Weights of a small transformer language model.
Architecture: RMSNorm before each block, rotary positions, no biases in attention or MLP, untied embeddings.
MLP neurons of a small language model. Each row is named by its layer, matrix (gate and up: input weights) and neuron, and shows model dimensions 16-111. Each number is 200 + 40 x the weight over its row's rms, rounded and kept within 0 to 999. A neuron's up and down rows have the sign that makes its largest values positive.
Before each neuron's rows, "fires in" lists the words (lower case) most often at its 100 highest values on Wikipedia text that the model never trained on. A number after a token or word is its count.

fires in: "had" 55, "have" 16, "has" 11, "were" 4
L2.gate63,251,201,255,245,171,233,193,180,228,130,186,183,239,148,204,155,215,179,208,231,234,151,209,205,187,190,170,202,172,263,159,184,229,196,227,307,124,234,206,182,243,185,253,239,187,166,197,198,202,153,202,199,259,234,232,158,214,131,162,226,128,163,179,193,197,201,163,164,210,225,147,217,202,164,179,161,269,221,220,125,208,358,223,217,166,125,189,202,214,227,269,212,138,240,197,158
L2.up63,220,227,240,238,153,254,227,175,215,199,205,175,249,108,249,155,282,191,162,157,205,168,184,251,219,187,192,215,259,151,212,241,178,227,190,194,137,280,162,186,176,168,167,224,186,183,153,128,225,197,226,163,203,208,124,208,209,185,165,259,187,128,213,213,246,257,223,157,196,212,146,235,198,256,199,139,191,132,215,150,222,212,231,177,177,139,221,156,202,186,210,179,208,174,187,193

fires in: "was" 57, "is" 19, "were" 7, "born" 4
L2.gate296,212,190,190,153,123,194,242,235,229,234,174,241,212,176,123,190,199,287,199,214,233,140,236,184,140,213,223,244,257,171,168,154,114,171,232,213,212,232,170,212,195,163,185,143,323,187,185,186,193,200,144,178,230,143,168,223,219,265,213,203,241,199,185,51,227,167,208,217,238,203,232,141,250,124,186,185,141,231,169,244,168,202,214,226,125,169,182,220,169,221,197,212,221,213,218,274
L2.up296,215,199,112,231,162,214,205,199,253,217,218,185,176,227,197,207,181,230,217,188,232,190,196,215,175,94,188,249,179,166,135,152,188,151,176,197,237,258,207,260,167,200,190,170,239,167,280,102,222,160,131,161,161,202,187,169,150,236,180,143,188,205,233,202,171,167,247,287,170,152,167,215,244,164,243,218,229,160,210,207,231,167,201,174,151,86,224,187,166,232,143,241,211,174,207,204

fires in: "first" 93, "text" 4
L2.gate65,145,202,198,206,180,241,268,188,178,252,199,276,204,225,253,178,175,129,188,157,134,131,149,251,166,143,199,229,210,152,144,180,199,160,194,171,170,200,269,238,243,122,252,200,176,209,253,196,190,92,232,161,178,166,159,197,203,206,166,192,99,162,150,191,143,134,208,204,210,226,166,256,185,193,215,177,230,215,308,227,193,224,264,213,218,239,221,139,193,205,204,222,221,163,136,244
L2.up65,151,233,154,182,199,236,210,230,206,240,248,246,218,181,143,244,181,195,225,206,140,174,176,218,161,201,181,138,215,140,212,187,163,229,158,194,175,190,169,222,218,222,170,212,166,98,201,110,255,213,181,174,180,159,227,193,232,190,214,220,179,137,185,166,231,207,176,220,123,230,138,195,205,183,268,184,189,266,257,200,202,147,159,201,156,209,149,162,163,175,122,213,241,150,222,247

fires in: "also" 70, "as" 10
L2.gate46,182,270,170,209,175,134,164,178,161,244,194,233,192,176,203,217,291,199,169,222,356,203,214,163,218,251,228,151,133,204,195,196,214,156,226,197,243,283,162,197,157,224,254,189,231,221,185,239,244,147,228,176,253,212,232,147,228,129,135,169,165,221,279,219,225,205,213,170,198,152,211,185,186,131,166,172,174,216,241,206,199,246,215,204,196,160,272,163,201,176,227,224,240,234,251,200
L2.up46,226,197,152,216,152,283,198,230,260,245,174,191,178,300,213,215,218,242,207,154,59,200,158,243,168,206,221,190,253,139,161,177,185,193,184,209,202,199,233,185,125,150,191,222,209,230,139,180,186,280,172,204,192,183,198,181,272,253,204,154,152,244,180,138,156,210,177,238,150,247,146,172,233,250,250,228,220,258,177,231,225,233,154,191,216,247,284,271,237,175,188,155,141,192,112,245

fires in: "she" 34, "he" 26, "was" 5, "is" 5
L2.gate346,171,221,197,220,199,205,187,235,194,188,154,262,218,189,167,265,188,163,184,177,174,213,196,190,227,221,100,175,225,137,218,172,222,229,150,127,211,284,192,216,256,278,217,219,238,150,275,199,247,244,225,172,196,197,197,173,238,159,186,314,219,223,187,204,153,158,160,153,197,218,202,201,213,268,191,172,208,222,127,182,223,143,168,203,198,194,155,224,155,167,252,203,298,264,163,251
L2.up346,206,174,190,143,164,197,135,297,232,235,136,237,226,216,168,217,211,200,178,291,140,168,200,242,238,162,180,177,223,162,173,173,195,255,198,217,246,196,192,277,161,213,196,254,188,205,245,153,116,173,260,141,189,175,277,155,212,248,194,250,263,239,162,243,185,245,206,186,176,217,230,130,204,242,236,116,176,205,230,216,171,188,163,198,188,200,218,242,249,138,182,196,186,242,140,288

fires in: "from" 67, "to" 25
L2.gate367,188,201,183,205,176,236,248,220,148,108,235,224,276,167,152,248,241,215,241,228,194,187,275,237,263,178,178,126,145,249,215,197,232,290,197,239,270,186,129,231,164,230,231,185,218,209,174,155,159,150,171,173,164,213,241,189,236,232,213,304,202,236,246,217,213,157,129,162,187,198,191,194,146,189,125,199,253,145,147,190,175,90,205,152,176,271,236,200,166,217,219,198,215,254,246,240
L2.up367,170,211,273,208,193,251,248,177,220,252,152,154,208,146,178,228,233,155,148,243,168,135,237,198,231,125,152,199,182,314,209,261,231,199,227,221,199,144,223,202,222,195,265,245,181,187,177,111,181,191,285,168,198,156,208,237,155,225,204,211,205,239,189,191,190,147,112,178,162,212,191,261,162,224,227,190,179,147,166,132,214,229,180,240,204,208,202,229,276,211,246,189,222,278,169,219

fires in: "had" 38, "with" 25, "of" 9, "has" 4
L2.gate324,171,206,195,182,238,173,173,217,176,217,207,182,199,198,154,222,201,206,158,219,182,217,233,249,227,172,214,149,149,160,251,230,141,244,239,149,262,193,192,227,191,209,260,226,145,210,305,210,177,209,205,174,221,207,104,189,257,180,142,260,227,217,166,197,256,236,155,179,230,187,237,126,219,172,224,194,173,235,218,197,143,176,237,182,91,271,194,220,183,168,243,200,178,177,138,178
L2.up324,177,209,265,195,197,193,126,207,231,201,285,184,203,170,189,219,175,148,210,192,195,184,236,244,231,226,164,163,176,165,274,250,151,175,240,185,254,145,156,180,188,248,226,204,180,237,246,273,185,212,248,195,287,216,152,195,166,249,148,199,188,161,183,231,231,190,168,185,198,204,201,167,234,137,231,183,203,188,272,161,181,187,197,197,204,226,217,139,167,193,222,218,166,223,151,133

fires in: "to" 23, "north" 13, "canada" 8, "canadian" 4, "as" 4, "austrian" 4
L2.gate319,334,141,204,244,149,260,224,160,201,230,221,167,238,189,277,154,207,146,209,274,213,187,222,168,116,212,140,142,179,235,208,209,245,195,197,199,231,156,163,121,187,229,245,210,196,129,212,165,242,203,213,205,185,179,221,222,153,171,164,224,206,248,217,155,236,181,248,150,223,247,186,239,211,198,252,147,300,231,184,84,245,258,244,270,183,138,240,183,191,172,219,212,138,200,242,186
L2.up319,250,176,205,244,196,317,213,201,187,290,216,197,195,180,157,151,264,149,223,202,198,165,182,215,187,220,140,196,133,276,134,223,214,146,246,204,148,188,164,162,260,219,194,180,138,237,189,187,211,200,308,152,257,200,138,186,113,175,271,240,195,199,237,218,183,218,246,89,163,248,167,213,225,225,254,232,201,201,235,137,257,247,157,230,201,162,195,221,195,147,255,174,210,217,189,163

fires in: "has" 37, "was" 24, "is" 13, "months" 5
L2.gate124,273,208,175,218,203,168,199,180,221,227,165,191,159,193,208,181,274,170,241,225,263,146,276,237,279,168,148,203,267,155,202,171,224,106,96,248,166,213,234,214,164,156,213,262,230,188,188,158,210,237,189,232,196,198,203,171,199,186,218,248,248,190,280,198,180,132,261,287,155,150,215,200,208,234,190,225,159,183,128,193,213,187,256,127,207,112,192,251,223,242,215,179,168,245,103,223
L2.up124,270,191,205,262,145,179,158,168,197,192,170,267,197,151,189,174,260,167,275,201,268,173,261,208,267,184,129,219,279,195,214,213,189,121,138,281,145,158,221,240,147,212,200,225,221,220,181,140,199,224,225,254,173,222,247,199,197,273,248,199,277,222,226,205,182,157,223,219,184,184,254,188,187,276,219,271,171,102,179,203,258,213,283,181,221,185,237,213,214,248,202,204,163,204,165,203

fires in: "has" 44, "are" 15, "have" 14, "were" 7, "is" 6, "had" 4
L2.gate213,213,203,253,183,229,258,227,245,220,164,256,269,233,126,219,175,176,149,81,182,169,166,189,196,209,159,137,230,158,229,157,201,221,164,209,147,139,203,118,236,168,232,276,189,172,167,211,154,216,192,241,145,254,174,240,224,180,215,146,296,196,120,230,219,159,165,176,231,134,190,166,215,160,205,180,195,221,159,232,153,202,199,188,204,207,196,277,238,202,167,242,158,263,183,169,265
L2.up213,147,170,247,215,195,235,226,221,120,242,237,176,180,123,213,204,211,188,112,171,206,169,234,231,218,152,262,229,192,221,216,200,154,189,215,208,125,267,165,213,146,181,215,183,208,183,239,133,263,169,221,127,310,240,297,214,227,169,159,245,176,79,218,227,181,185,257,247,125,189,173,229,251,266,162,225,202,132,233,161,235,183,182,223,236,174,231,228,216,209,228,196,191,196,151,215

fires in: "as" 29, "where" 14, "until" 13, "after" 8, "before" 7
L2.gate0,213,227,280,220,192,222,187,89,239,256,206,232,191,270,212,176,242,259,196,241,250,206,170,232,167,200,172,215,182,174,186,261,259,201,262,242,186,151,207,201,232,207,254,241,212,190,224,198,180,140,225,204,249,218,173,197,226,175,199,263,272,212,255,202,201,192,206,148,202,174,212,242,258,220,148,136,235,190,241,227,235,162,132,198,207,212,238,185,297,169,257,116,170,258,184,240
L2.up0,160,216,211,249,211,200,245,152,266,308,228,263,227,239,148,144,187,232,236,200,115,218,253,209,193,152,250,163,255,166,165,239,190,237,193,220,239,264,250,195,210,235,176,238,206,239,213,181,184,208,246,183,202,166,169,167,189,287,195,235,160,277,183,225,168,188,191,213,190,181,190,207,233,185,143,175,128,222,194,226,182,238,182,189,133,181,297,239,200,259,191,185,149,156,208,137

fires in: "station" 22, "series" 9, "parser" 6, "structure" 5, "score" 5, "scirpi" 5
L2.gate39,256,214,166,227,265,195,184,181,180,157,273,169,208,211,114,157,174,220,198,189,164,206,205,196,152,172,209,226,219,175,157,211,151,243,193,193,192,198,150,208,196,186,193,243,145,188,226,199,197,162,277,242,158,154,367,224,179,246,188,263,232,283,145,210,105,188,171,240,231,189,229,216,276,222,148,145,137,248,136,156,155,239,178,165,111,204,189,190,202,273,211,191,210,165,186,215
L2.up39,165,221,271,202,207,131,236,279,231,193,205,201,177,203,188,278,178,266,231,183,171,196,181,227,211,171,262,209,211,209,189,162,188,220,171,194,185,210,274,238,194,177,99,199,230,162,145,190,174,157,160,225,144,205,334,165,155,187,180,242,236,212,134,227,248,184,172,250,212,189,228,230,256,190,217,271,169,256,253,164,291,162,207,204,226,218,125,135,142,267,191,173,206,166,203,213

fires in: "has" 48, "have" 32, "had" 18
L2.gate268,247,232,220,217,172,188,148,228,138,198,212,186,192,247,140,216,228,189,204,197,217,204,209,171,262,189,225,194,231,212,158,255,296,198,245,167,201,214,215,203,243,155,312,234,182,150,196,177,212,200,306,211,250,176,160,161,174,167,109,204,221,105,208,265,194,217,247,242,248,136,181,234,202,213,171,237,241,191,175,248,195,168,247,155,163,206,291,258,145,226,198,222,159,176,187,125
L2.up268,299,296,226,269,201,250,181,240,121,211,191,185,285,185,134,257,235,201,195,266,220,170,218,164,241,237,194,217,199,272,198,240,295,217,298,155,215,209,192,161,229,279,255,249,213,165,205,228,254,226,237,220,234,195,146,199,196,189,133,192,211,190,224,165,151,196,214,199,270,250,237,230,188,170,87,223,168,186,206,219,158,185,245,217,216,180,231,249,186,198,227,203,201,231,183,159

fires in: "died" 15, "album" 12, "of" 9, "see" 7, "family" 6, "name" 5
L2.gate32,220,173,276,164,220,242,169,146,208,214,178,191,197,247,161,205,224,196,188,206,207,282,328,198,211,180,198,191,147,246,159,155,178,223,261,161,175,289,209,162,258,213,157,216,216,226,199,179,243,201,175,166,160,175,157,187,210,208,253,259,129,204,261,240,259,222,175,205,169,182,147,212,243,177,138,224,226,88,161,172,234,185,181,283,196,181,227,247,152,185,252,184,209,277,190,240
L2.up32,214,173,189,140,175,206,248,131,157,149,209,232,201,217,159,213,222,252,196,223,243,188,273,209,225,191,167,151,149,168,129,206,216,180,198,229,241,283,110,245,175,194,222,203,180,195,157,192,227,187,175,232,176,159,209,293,183,178,208,191,241,145,235,161,258,134,209,172,141,191,99,212,112,171,189,233,114,161,227,179,199,186,163,262,231,191,181,233,141,238,236,237,240,191,213,215

fires in: "was" 67, "by" 7, "being" 4
L2.gate99,214,181,179,212,211,250,150,206,164,154,222,255,255,249,169,168,305,205,148,171,153,235,262,204,310,173,218,139,222,224,175,125,170,173,198,222,232,235,135,245,169,227,210,220,156,187,227,208,203,220,180,235,234,124,212,233,201,265,217,256,267,270,254,131,168,156,184,155,273,250,232,173,194,148,222,225,219,183,110,221,182,222,220,180,231,312,142,209,226,142,213,171,245,187,184,268
L2.up99,255,249,191,210,184,130,152,211,198,237,172,201,211,152,184,234,192,174,244,152,258,237,154,207,213,243,128,194,171,238,193,190,221,173,203,196,143,109,268,205,114,241,166,297,250,253,272,210,186,141,251,224,225,232,204,293,250,217,149,193,246,194,293,259,221,187,172,257,143,223,238,146,213,272,132,149,201,225,231,210,173,257,171,259,221,144,140,245,148,209,198,240,196,234,245,245